Part of a small language model's weights.
Size: 12 layers, width 384, MLP 1536 GELU, vocabulary 4096.
Training: a variant of Muon for these matrices, 398M tokens, 6069 steps.
MLP neurons of a small language model. Each row is named by its layer, matrix (up: input weights; down: output weights) and neuron, and shows model dimensions 256-383. Each number is 128 + 24 x the weight over its row's rms, rounded and kept within 0 to 255. Numbers have three digits each.
A block is one neuron, or neurons of one layer that tend to fire together. After each block is what it responds to, as a language model described it from the Wikipedia text at the highest values.

L5.up381:136083127148113129065149125144167161168126130142138130140151128119139167160140074139145068118128131105151125157122126107130121136104074097147101127137144140097126131153097140196126102095123115141099109124147147077138123085143173134152133119165127118116114111102137179146125131121132117118167146109146121108113129144103146108117164127130155150094123169168141116137106177129103139161129
L5.down381:070135121136130109140122158114118127112148137124077137139129143143086127100180109146113169118156148145137117131095130121133109117131099160162135160088107144122170111093130124096111137148130165102121102128125142129106101122181154101103110125153152147122120149171134128106160056100128133141171132156107129127127138161082087168106147149163147129118111141131116112167156151114176092092148
Plural word-final suffixes

L5.up1136:135113131093088121052144102125112133139135138167127128130107134125132140115114090091096111136115088152142119078131131129103145134147153117130138126149088169103181156159191124119092132115162115125121103162151112132120125154115138143135084113137149132147114174101108134162136107131101170143093146102156139094126077155119168146085128143129089086151127141110136112132138163120100144146163
L5.down1136:144159164133088108110122116129089166111105095071115124121100153109100115097137142127151140123126156127129087110132136147122126117163160150103133098131132150145129119143147151076105140147126145167146107109108128145133100139118124117154104167130124129116068137129155093180113123154160143117134108110158146078136163136192133173144162148140102126150110119144132126064139105134101156105131
Word-completing subword pieces

L8.up302:149117135133117149118118158207115103130101123168098114146097177131116162106156128144138097073139160163161113150149093157162098112134150156140086108148098123130102152121123148128156142141121168150138104128079103081140130121144112099125145152134129135143108122160111126135067181128107157116128136085124161136114135171122146134115141136074114084117093114149148137130124111121136153152147
L8.down302:150109126080129130103115133131134105169154090178141118145144163112089191142120110149109137106098116135068115164115084126127115182097107094131106139166139156142149128089134121094144123133108122132132144124135120090112136109155129132135152104130119089138098150149096168142147170126084158114112095127122102104092173155136143158132127150123126113163112198113117115121110082171155147098112
L8.up322:133084109115140138136124150128102157126099117127142097100110188125142094121121088104138105045119155112114110125108113117112147132078151127116050123144144175140161126127139150108127100126123154145106173114111143103159135141134122109132093114137127078133135136146115109164118143114140109114144102144125155107097139095044137100171110139124113134134158144111084108133151153133112160148137
L8.down322:112101157158145138157113134086106109161118131135134118127085113134118179157133129075148116089090127144133115136121092181106127147127094132134161103159092129122129108164187130111152165103125135118135124110135147184138147157110112117163103169161139157131150139158130125141086137093080155178137107119141115100118113165182116121126152154126141120164112112121132158141166122112165151162088
L8.up834:108171169132130153124138123137146144142125104090084089148124116128123089094161123142109133105137113093114125121144131158117147156099097125066108130134105145118147136160111115148140130111093100136116116151187088123129164073091135166104154152109133117125127131143141127114150144144128152124137075096101137155135069135113097160129154132102070126124163109092128117167130133117164087113151
L8.down834:127122184101135143153145139140093124120118147053088082123097080139131113124151107112096167146080087115100133158165167121162192148156133100136171130170149133144156103078149124162158152112121149144154164120137134081127143157110135142111115119097109108109158128121153140146135131166130109136131116148119186150129134141156161103135130155157083116136137123109094100135117131131130107090158
L8.up1193:126109106161148119142082153138098108135124164122146118114089156111102151090145152063116153100120130126120106146114112145114114161137128127142115137110085121094131114169128116125145097111125127130115114116113160136133180108102133136137120141121098144160086114149128123159115142122095166132119109155147119103103154119081152109140125135080130115176145120154122133111169142120127099157124
L8.down1193:098083144130126137120136172134142150074083130116107145087123148124120131121104125100124111101124145186132098143148105103150137149127133122134175140141114151169128128093119125105144119132125116126144110161118129192113104106137158098126126116106129094168138078156076120125115143129113097136151126209112145142102123160126154067149101116151090118169147135088138131046106115131124108119103
Word starts and infinitive markers

L9.up11:155129138111122109149131126138123134124101066146145117120116150169100135114154160142121111085150128141077093119126105143163118115105107171143092133116132097101133132130114130113127112109102098107109138118115135167065179084123100138116116154165125078144125089152174164178123150163092122127112124127111135076124129145102106122100159098148120112136113119102134108149179126113109135113157
L9.down11:086148132126065143079163146118127112130155149132197143115132128159146136147119111105126111091154133122170088144114136093155114107100162113163121112129149155093116086113142124169154119113144122152110171161143130077114133100158159113114140152135133157129154164146113140133135112185137123130132126116159093115065083133128105149122137149154157148098122134149132137125147132150196092171105
L9.up134:136085100157128117085134155118153135106100119136106132116088133170099133112146132128146151110158117129127163152071111130106161109113158111112096145177123090118122123128124110118158189090140122155143146175126146093127123074112129107141114091132139135132090107101191107153170143150093159125145145118141136120128121132168146087151114113124166139110139132092122152145164126117113099103158
L9.down134:132140114116149138144128118139130156148139151112149164124128134082151119133093116104128088150111077110135099128122119093120062104092155138165145135104096141119127139116121151138101108127139139122104123103162098141151091175111086078093126145091134128134186096121065103054109086104139125149104072107127154152125146126103133158126109115134148113177114100154140093113127132130142122112068
L9.up605:108132124116152194127102125154079141095096098171153136165141114108139125145143101167128132120114106108151123103119143101155120131106107132104149169143106083144134152095142135161155085119114091117112146146130129131151132116134123112111129169165151088122165163134127141133168156130151137135163160140097124161076082116125146168134151149132144069097148146125133140120103109129123083126145
L9.down605:118137124138134103134122197119120134150109093104089117112098109116098123137128157113175126108092117153111101117138151139140109116122163119121134133124125126093113148104143109152153107089149133114149192120127146129117153129113137122119103139158145117119131184114146124181125131135141146113123139129123118101152152138097092103130128114118139142125170154106145146134152130151085167085083
L9.up1183:149150140140093108103170150113153131116068104142141100131136145115155127167139098114116090105110167132176145117122123172096136138129101143124078097130139101130133136129130117083177154106099089129128137099132149125145108140156161097115128115130148122119085128123146148127105113174137153090116143129137140154121098141150131128179176156178116159106175138115083144128124100117127127129118
L9.down1183:121107104115128136149151105105152115135126118132183125101123156126112095137126138143119126142146105130107142123085151158094085122104115102138158101092150150126080097106141095151096104091107141110118095101135142158118123119104152147148123154122155088142152097100108106115126121100110180153124104132146123117092116138149137132119132162114112194120152136137132105194113206119119123120147
Size and degree modifiers

L5.up498:078116136164131110191115175147096094141148100116068158117139135138143115134128126117107115138136136163148086125139123156117102118127123177118130170131097147158126169130178094115148109143109166149121162132117120114137103136081127126146154128136154173120087142131100116153116155162107125118138092122149156159146176164090146179130112149149129126115173085127152078141128084135120117158152
L5.down498:082124101117104133105111185159121144156080100092128138110110092114151149147122121173105161120118132122158126127144124110122167134116083133097139102135093133116078141137142120121102130138138133126118150090144104131166128187151130134126086147067105140125150105108143110141112170134119136106135128128154132197085131113121167110154126109143090156132100143152136140111069116138143159170075
Mid-word pieces and copulas

L9.up320:133116128133153182149078132118138107150158125106137120166112155128163117159119119102109141147154109096123127068114146108104119125128108103123126123109115139100103125131106163110146150105105109108109113121143122111115106109089152123103060111144141094095136152109092148100128109115129171100145138110136106092108137108152173125089135203126110135191123121117138121132117132110128130145114
L9.down320:129144118143092139129106086132137107118079120123120118125149147169131157132135172097133130137142111154123115095117101102099137120158155119181126115159124161125157095118160119135109135093135112096156123106117101121131146080093132125102153122107129127155107129083136147089126111135104147166100125110160094109127106139139143178153114038108106151100123133114125110094144128171125135186135
L9.up414:124123124131087176100152128139089131102087124113076135160124161126202101184133122115169182145113123149119155133095146155181149123161142161150108143152086122155179119168126147102126099149141147140110105125094115172094117094110112094112108128129137115119155123120114126158108169159147139154105124111141110137100127155110100079104163105151091132125102107159145107107145152079116130163104
L9.down414:100146151129131093126111144120120143162149125146119127129117149122143094125167103142114113099110176146146152106153126112130127138120121119151117129141121128127127156112148096127119131121083114178110128098150104115140130160123136138139134159142095116126103157153088148107147128095133180175143121098144079126117093137139121115188134115095122106129166122178108131160088101123104109121106
L9.up606:188129137136133138120140099177166152134086071137109057095162151139150110161101111083102171133108137131116135134117132123143060156139161144123128137141150125145169142104125114097141118105138104089165086136115123135116151106131160131139107118117166092114125142096136107159078102138123150168117146120146128120131114115115135145141099123080121127161117133094148143105139115104145162123144
L9.down606:154160098117074128107096146153120111159103127137117123160116131096157119137146121120127152152113107082136142123131143142112144138108123174135142102149121164080122137151118205113164150147131127110103113137137153144122156127124089157130115129125153131098141110089132146110136135130102153160174111126134116134127115127105165120127159146099091127102149133141107131124150114104127131255137
L9.up1417:119146123103112139123128144121125117168162119136113111125130136165126087154128131122088089166120105095140102051097122097116141144146143114118109107094120131119109190112147135122151083122128092098150138128107118079115147158109151146173092156131147110129134140124101103157106105159068157158125146136099149156121108169124105102077128123128079128132166164145144157111127128147133109121126
L9.down1417:111123191166107143122085079124138125094089116132145124148132129139158126128143150132098148112104133141092116105134120132092107156093163111133105105136111108125119093082106136118081121109162075109112115133132164165116131106126179111120128168107138089154108113059148156131146110133157097087097116125102124183132131108124128145129127099089155116166112128073141117117095154105099117255137
List separators before names

L8.up240:127146133142103126144153133139100088132143117154106110116153091145122138131133167099096130079109155139168097136140114151133177180132106143101124148069163121118115176148122098077125091137144145119148169119099116130122112109127161129172131134095134100120166111128082154135129153123178129111125114170135122115121103093100120116171143103112103144108126117177137124129128167120117136113124
L8.down240:106119124177139144140157163123100162131167137132098105115143104147133161172118112129111158151133158135198115101111112132131154144147133146098107185123112165101096127155113104109121122131136143160114101115146144107158146088132146109143117162141122141101139143178155139119097164169146103145097133089154116141104129154091185126094149167128111128098140101136092073156161113135093106097128
L8.up259:124122110132125133140161146172130119167139138086174120121099100099122095160127095145125126103144147141109114103119113138085099102129131157095120116077073102102119194115153097116073133180126133166151106140104121120161108104090131105128089136152197089115149149125099142163136184142133150116117090172120141140140111151096147097142098148141088143115127142146160122105142108156131157141111
L8.down259:081144145138146139138107120150158139137134120087125148107130118116175107141135110152153160098103156164130114110154122137128126120095105104157094089116103131130107109138164130131124122167115189143105195114151116132143175121137125103144088134110151125091151144092118100163124164134139133104108117143137117117078153151089152148116127119116105083157150173164112113146108106119138112182119
L8.up795:089133089127135154095157121200084113124087128097115128133113124123118137093138106102135143121107141105146079093146149140143117129157159142124115141083124104090154157152112135071091140135121118189126125087112141127119148100151115163070085154186139167123136111105109119154143167112093104129156110089140127102124119174135145144093107118149142082080145141169146104124146137084129129120154
L8.down795:088143119116151111118095148077136122166101105132169132102134129147120088127165095157142123127092099112116186127115111113130111124109078143093097137148152119194117152170106162122157092101125075190128128071112150157154165125170134157152137128142086107153115157127149129100130166115097114118135158094124103128176113072127104153135123146112137137160089130140163133132096152170120124160153
L8.up1225:072154146132131112165088167160105120116105122143106134149096153117106132119132115130138118116127136099179119088132142127112101155109174114144139113065143076162131109107130137088113081129145143136100146140144147127104173122077092118135103144133147100146094125103131123091187100138139112149138128134180144116157130149135095130132150142153112079122141172135134187142097133153148115112125
L8.down1225:100130130104165167128127144121128154166119147106126163134105087106105126126120150171150145093138124122087142149117098141098193118122109142110116146128138123088103143179121165130125116165108099129175149127137112137147102092115116114155101108104103155120111124142120132101118101136143116141113123148111140136142185108095117081123106091134134172148128116149095113080137143106125128218107
Copula after subject

L5.up164:111130118151110114063150110160108142121134140105102130134103134151125162130111118161128141098096109107117136149138134105154125152173113133135151130089139124139145079106106101125142104122123109143134133095144120143100105158103138135136145146141073107130175134108118087081118102091150145134161106113119144119132111061169141149171096203140111101130117191087125137104175122142116158119106
L5.down164:146105128099132097152114117120100146159140132133156145127151144156110120143139150167112151143167151126104135125111160144123126099126138173100078120143088111090105159077113130137112103134129125077146135145160128103122089164121108107119108151132151142124100135133123161161118164182122158105155114184100117128142103120103123126136132086131098163182117090120135150134128129118135162161127
Final piece of rare words

L8.up114:123097161135092106138088113146160157116152179138113141135107113128127131142137158131093064136129150111141103177120091159097160084109100131118113117136130107118131171127139165159165172120079087108100134163137121103118143125119112117153078133138128127128125120100131098146126164142120188115129128116161150116112138161165120107117133147110090155115131116147130136171126127142116148118101
L8.down114:103109083109126115145153182142159116156146124102123101132138101093143148187169122130114123097109082138145165142131117159086120110170089140137146152099129150115105104092162154119126129131138099120118080175165158123202148153119142115124123142128140141143102097063166098129137134187125141129107131085138117140107120167067128084107161097112123165155153112148121142170130142131116121112102
L8.up407:156118082133091141112153126133141144140110151063138109126157169085086147112134145143108134120095144149080085087150148085099125111116143127120165134142130074151119111088139125130168115107114147132133160122144145164102138106107093124125163113120107126127103130113107144132136141113101141121098123161130108098077117139102183148159134140176133131095103143150132175142145134120137183129115
L8.down407:106122118145135093102153131126133144087143145116124163110134140081119159163114123107123141159129167127132152145138121145146162186139107136083140107109094099132142150097117158125076143116126181084107152146082161176132135165100091071129129130184181109118134169110121137098082126145092122147144120132132113128149134111143161087129133139151114105133145115158139133135163153115128103190158
L8.up1148:132128141087150175147090151190150147135170143153066112109121089115102137138115132107122103118129164172123067113120133129121123143060122150119132123124116134076105115141173130157148161124129132142133137098141143124139113119159096099161136136107139127116091144133135143099119144138153149127120135118127076111113099149127128086098139149109102175122127119097115118142178132143110118134116
L8.down1148:141131135164118137180140135119100131110087184098173142160141160145136120106081118124138109144131132155136134116144090158147111116125131128131114138074143183126108101122155121124157114093120141070142096130146162099133106143113125150091116121130114162119108130130094107130093077127137144131094109101117122101122158131095158112137116104141129093142106148157083139114086146101136120157119
L8.up1260:115125143136125146100150115127089108168109116105145136104120141142128126146135137141099142171125148109136107131095117158117139185129097143111134120140120107142115098069136130167133103126150110181132136114164110158090123137131159125177125116115133128071132152104126133154129166081164133113175128123156107135122140157122156128148133161109128125191108128114104108144176121125130129065089
L8.down1260:077115115159106131123083115161142174175130159091102119159134091109120152109140116091154083136170096139084111124106116137127115129119121109143128132116117113102143094132102112104118122055173098096164145123088157191132127167134134114103135104153130076143102109145117139079109110131133152132120122103144135136165158130150147148146121121159119136088116142141141116135111133154120126181110
Final pieces of names

L9.up901:111108140165111151129121132125091135137150165113136116161113113110113127128140139121113088143123142144168115137109126075103129118120095154136117146105154156140135106151187139113115124076164149127120154146110092131116068169094134120097146122141155142143123161136151130094106170124149128155133109105148091164164079186134143090135110132114139119150132076150110107128145141142109140126123
L9.down901:135136127133144125131147143096144150139147119070090135131122145128115107102175108131171146090111131104124133177122162136151118110135119126127164088117100171137133134124147148158113147135109137185119141148138144094121118096155138141129152081150143139099095131150130128104148140108156121113143110116153107123123138140080144155140167156148145184128099178120184046139177152115109123163148
L9.up990:111146153176112143127124129100072115161119132138111133145109147156167169161122086122146098128150104131118090121108135110163116147109113148138100130123167158143160103132161171107091104149127126093113115080152113116147124173170164148142117137110138138153096134208138130104143155123095144133132152120168104156123110145155111125103138134179094135081127099143079150106077159137133151137169
L9.down990:135111094106099086111119135122134127108117085091158117144150123136129122180141119146156120146141126130163089142136117117140146123100121106133147130107132139119067121151179127141085144129128123152118173110053107130105145138145124149115142111139136145155164069128112119124152167108116122123107125138137109126149138122114143088113141097137127148134160128121157148125117118140127143148113
L9.up1278:123099130125117140140142149124095123163121152125161140140140145123177143127148115137122123126093093148176117152101129165125169149094130191122156134111076157116146092144137108126166105121109113099129156119141090120145127131144137113127088101146117093146121113141102125110141103153121133138156113144132155170104119160101125156119111148121100118121143116124127107144141131167147123128153
L9.down1278:118114093164138101143124127141119165114096132116124150145136133121120111100097152132146122204125105163099123135145129152156138155147105097139129100150141116113094118074139121124126090173095111160167090156142124121135119138127137138088140108143127120156131081142126183122105138136115078101138152143116159113138131132124155116124092144098133144101148152099123146093120090158106101097147
L9.up1498:095115110130124142122142178096136143113101157147120133144129166110100084120147110157127155157149137128161083154124087157133109128118154134153117156137106128132149127112101111145087135104189181168145073102124110111149126115142136134116149110108160138118146125117100135130104124145123139144136120120110150130126133127147145148119146137146092138107095144141141112110133164116100129206129
L9.down1498:086145110121117131149154089119132142126135120095128113152134108136146115167098146078146112139072161119155148156142112137088122118155137099112127142153152102088099131150129131153119161128151110187121133135151126152152150137114145157084081119166093166138114134150132085139157127148167176124105124128128155101130129125078121081126137155137149129109122122094127134138110119179099154170148
Plural noun endings

L8.up511:122118117125145154184141120150152130150142115132128111132135166112120173100142101109121117121111101133111117136135133124154197137137161136122125137126116091173137124110116136173143109138133140087097116176147139193145129112139116169166135133114188131145141139088072114130118121172165132129121139142132120111138131103106152105088166115082134128142136145120136136139117149121104107127146
L8.down511:112099116159111135123097099174116138184121106102114142127160121138108123123124139110119151107100142152093147158065139114139071089148134109090093170135118145104115122138115159121138147132110138135167160139114119085123110132104141141094109140107115138154132163103144145099119110146156108108111145154134166125157111125112156118158132164153123107087181134145125111147145125142106131204105
L8.up958:107146135188134132120158191120130160102081082150121164152170157098133167109136159102164099173081123091161167122112160132119134127096084124153127121135131128130134147152114117168125096139123109119144139128109089127094112130105120131125155117135113140122142140125096141144112141125149111133150152109118136164115152136115121162133080144118101074135122116128133102146123140087139124111137
L8.down958:185111127109132136120107098107149100169141177133157096095141135122160123111120086115121170124129137124120077151138083155157134177101126117100086130102106164118104104135116131089122090137135147109131117132121122122110150120139125146108156142113169142131180096115167148145177108126124142115144137134150118122105098175155158112110176130148144153114131127133138140130127120115154100152126
L8.up1051:108149161143138136155152123113155076105140097141086104088150157090124148088119110088079110141123087076147126125094108127173133082119160127117112134118119137118111143129116122093146087124132089067168116088106121090096092135116144109137140137146145113129112133134080134093116137144115081122167138101124137137138147162118128121109114161138155097122120162138098088188118155191124103147131
L8.down1051:063121165172115136131112091146162149135137120112173132137091108125176105108147152146116129105140121141134107120133130135129109109130155130131133135132116104135089131099091110130121154105131124103097138143168106135118165116108102101169117162105140177109141099085140141127105090134130118102094149086149090135144137128092105091142151088119066142126128142128160127104135126102139131243103
L8.up1328:162081136118126113096098145158170131129119132126114129154131169148137161146120160077152123120194099130127128121125156102146127089185159108144158164130104161103126136117118176082152114100160176110110076140119090146141087163132164123127139118087109136141101090100123162119164110159086137133167126154156131150127101115120120096147138158132126097101125151192135101149122093146157125129164
L8.down1328:115153146143080119125135136139160151138131119108098154114150095123141113147154126128139120167107153117132123150073094121179129156117106167168098131148149158140101112122126128096108072145146185113135108138082130127150111116097103168165134106132097135168158126150163112108128091179179123113110148104142158135121136166109149115089145115153167111116103167107110152131158146110140078175116
Plural/determiner noun heads

L8.up698:109112103160123137095120117171155174120091128145119129125097157111129076149113093082137187121140148118092135122156135092153113111150152105149159090119150132133138123139115132100130121123125140133102114149096134180087125090137136110119154148157149093119089147095111136182105189151140131111134116093128143121068102136119148093111125102141115147114132148102149142082138127104110142152132
L8.down698:119131140120135105123087112177100136162090128177144115154104129126183119102123131121145142145153149130132140125154107121161146116130137137154142131125102126109109170137130092107083146081112123128108094146128143129162102154154123169117102130148167161145107105085131084147134145151109125144128103118123117107123132175078135108147113130097094123096109158150115145138110142121101133194122
L8.up875:157149114109104125148156107162077124120134111106112133115110112159159135161117165145120127149167094133152125114140126155089095148102146200139113114159142105138138126134139118112154142099168104109113144093122110177138093080100081082117131131129125159141119152089111100152118092118105167101182123093098158166151130121133082124142147162081126134174130141149152100123117157124149109141124
L8.down875:102118154153119140107121136076131161157115120115116105119090143119119165144108100123122122106129110118104118056099156101167154121145128111116135128149116148156127144159143119118105144126133090147115157126162142117140145133097173179145096157143128105129112114106131171114126118142135191150075136171162093186116116166125117123132120088113109125099156125136146130156124163133095141160111
L8.up1009:101105127131089142120117156101160165148103139078124121112114139121118103119100154097149147159117159110105103072111149095100109075138142132119111147134131103109111151135138153131077066125183094134118089151134130132189116100148132141097117082141152095127139113125164150165139113115150158181110159106107160126164120130152127139141136125138112132167098116149166093109153141159076125188137
L8.down1009:156156096129112144097125116134121130152143122111126131115120125117160101089132117127117143137116104143154132114103127148114141169100143142140116092180140177096095135180164107130164136120064158152140133121115152192073127126112112124130094125145129139139131105148101136165117123124072105073155116153138107157147099113121122094113133130104123120137158154122130111139156129095138140124144
L8.up1392:138085118112185142127082106145163165157151141144115152136084156105115135139151094123112086166153123129124122080104109124088150134144122151144161117113130127134102120168133120125104135059123089108156115110158143136145133129160130116150141108126135098114135104075141108127126152153114157134160152120121138085104123108165142105106152125141127135131101133116136136134125157136084112121149
L8.down1392:095105112084104131155133185123126138160108110107139127133118142124145111149101166103162147136113148146100125132125162150157103137105112135123116129104112115126108148120167143154106145140136105134158129115146111121140140139123163113111104139110150140119128140148124158137103124134154104103139130078138104127099102138175125116160136101092093140135142150119128169121142056102111082176094
Clause-ending comma

L9.up284:132130136132184114145130147123163124148136131154124136121110153137125159137119173139137109116138155100157116182099163140123128127133087142130094134130109115114143115122123132152167104135134119188137094147131098149144137115150150082153084173119124147116111125147132088159089137145093166122106148120123146113093140117179134119096160103050090178152147087109138136140131122096121133107080
L9.down284:118155143160167127121120165144099086125110151118148083132134146107148093125172126161123122149142128105099156127180132124104115133156154148109169113103129135110121158046106163137131127136161132130160101145129163103189148133123120104094098127115158076114188130111139125133104126134097138135138136081169142127161125131114126142126128121111121132127116141133118129140112126116133182206126
L9.up755:125091143093142172117129133113159116111154101083120104147114164073154150131149094133090105100089121114117115121076137130126140117125105096108149136118149120120104100136105144154161127129083137123091115148145128129155118112121120121089125142103088115151121137087120078126115155141150142144072131118098142119102128137152129098154089098142087158132154095119123085141119118136121142125138
L9.down755:132133078166107095173144109165136109123127086099118136147118118086159115119178101146128155173147131117113164128158156100118170128133164113090131108111150147139125157132167106127140108076131127144156133167155136144170111100116105111122134105120136156128135139132108130137094128104123141086146101111106114148123123114122106122157116104120125137183120110153100084115136089078119115199182
L9.up1018:089061148155114120158115145137150098144162154147146107152111145161151144134161158170100138143157129110158123123152092146115163102152126104138107138154138112124099156124139161133133126140119096164110116153167169146138161083124115130107087111100092132119122155131118162133118123127105157135096190108180159128102091144133180131181149141148119147162145079137119132143174094158124142163173
L9.down1018:079122110142159105181109104152130121116122109129136122118130133087110148143161085158122134117119112122121172107131138169122144121143151141138187176101109183098128158167134107124140122123097116103140116121118164210139154126145087134143102146172104144122101129144119129150141126147142130115105146140173119113131108136120109115123115080093150095165104094109161086138121151151125145134170
L9.up1104:127128097140140176129147108139150109151202132125140115164156103102147132151125094134134131150093138079148142126112140135126109107106141167124126149130119090099154107146127144128154095112091121122105150155086165155110140139144137170102123164125119134153133116119119119159150117165141132165110155155155120115129120138129121112125132144141112130141123133117147139159165145157084105126130
L9.down1104:170106160175158088182115131110118086110123133097163116139185103089138149125142135125148153149141115161080130148108094151109084129128121073131144104121173119129138112104124090116130078159117162081149153145108087131129123159132169107159126162138094141131115131116161134135095117115121131136104118094137179084157139101105132104138067129103140115164102109118103131131117155104113138218160
Romance name endings

L9.up293:083107169138125169118138106114133109137149105115123135150166105114089121134101149137126159092106129108118098103139140109117150104112144141119115112076155116139159121088174084117120122131107089106125133113102134107088121139070154156115124118135124106153131165122151094074140136147130120135176118165187132147186094136106114151112128118138149117140122148112137135128166144124136116116129
L9.down293:070154136111154130125147152131086177170140152123123119129093096144110080156164149135117129121090132169112112152140145103086160121111116153140114144136125129144118135109089135100141119106160114111122161111130149152179119134144116077127099122150141133115109123143117115130136105110157120145104163119162119105107163098087115161089135136153119125110144133165110114134134097130101138174145
L9.up354:108154135139096150120128104095144150125144105121143106149156121148092145129135123131120119130155159116149139147141116118110160111124134142135097132103118103134126118131112106142111114174195136146123121079122148131135123133106149113159099158125132110110106153159149077110160189142141110111102133115157147123081108173103129119169149095178131101113160124151153116172159157100117108139135
L9.down354:119145112160131118160144115120157118116139085118115129122118117113169143153093100113150153141132127105096114129132104141123104141093129074109124126093126121112144146156152154138141120178128103145146177142119135097174148145097108169159084151102154126144116167107166170129085149181080129160170083122144115130136191102103093127105146113135100138102148141152102092112154091151134118121158
L9.up609:032146129109131131139119168160145152130100143097117142138115099130099156125116119111153123099110072135160126125113137138124135109113134125133087123118115124126112138127178126091127127136120126101172103204138128129156125125140152132157118140127130143102156157148111114150157173083124134130139157151145136138141119083160136138097127101128122098154113158124072105059095095110116163106114
L9.down609:100117099110100109124137135147110098082143157136093131135129107118092091104154117136138140119115129119128132083143113138129185149099168146117138136113166131126123144167164119118142138138154127147125095085104143148126131110144116125143087163134126127145093135118132139106158159110107136156120134105174114076114131185137164142079129126144125118143129137129104136127132140098114100117164
L9.up705:070155143139106152130132116158105095102084156133155070113199153126126138161109088120109154137111114107143158145133136116113120129135159127132107121092107123107143130134149108099042088113116130120099115098125157106136125099129137120121119146168093134095108143112134157088121189163114118093110097138165101072149172137128153146115130131110114111147121160154114103144110113139124136116133
L9.down705:081156146128147114121121112096105163162127106139114140119101157133120148133106095103112126088125102115141127152155097138114146110104110164085154181133135121127150153136148132111119138138120117117091130130146143097162131149106133123137107141139113095141148177138132095128135184126138136163134191131164119142144147117150109112090182098148097166104131116135079133112108105136081120214145
Evaluation before a predicate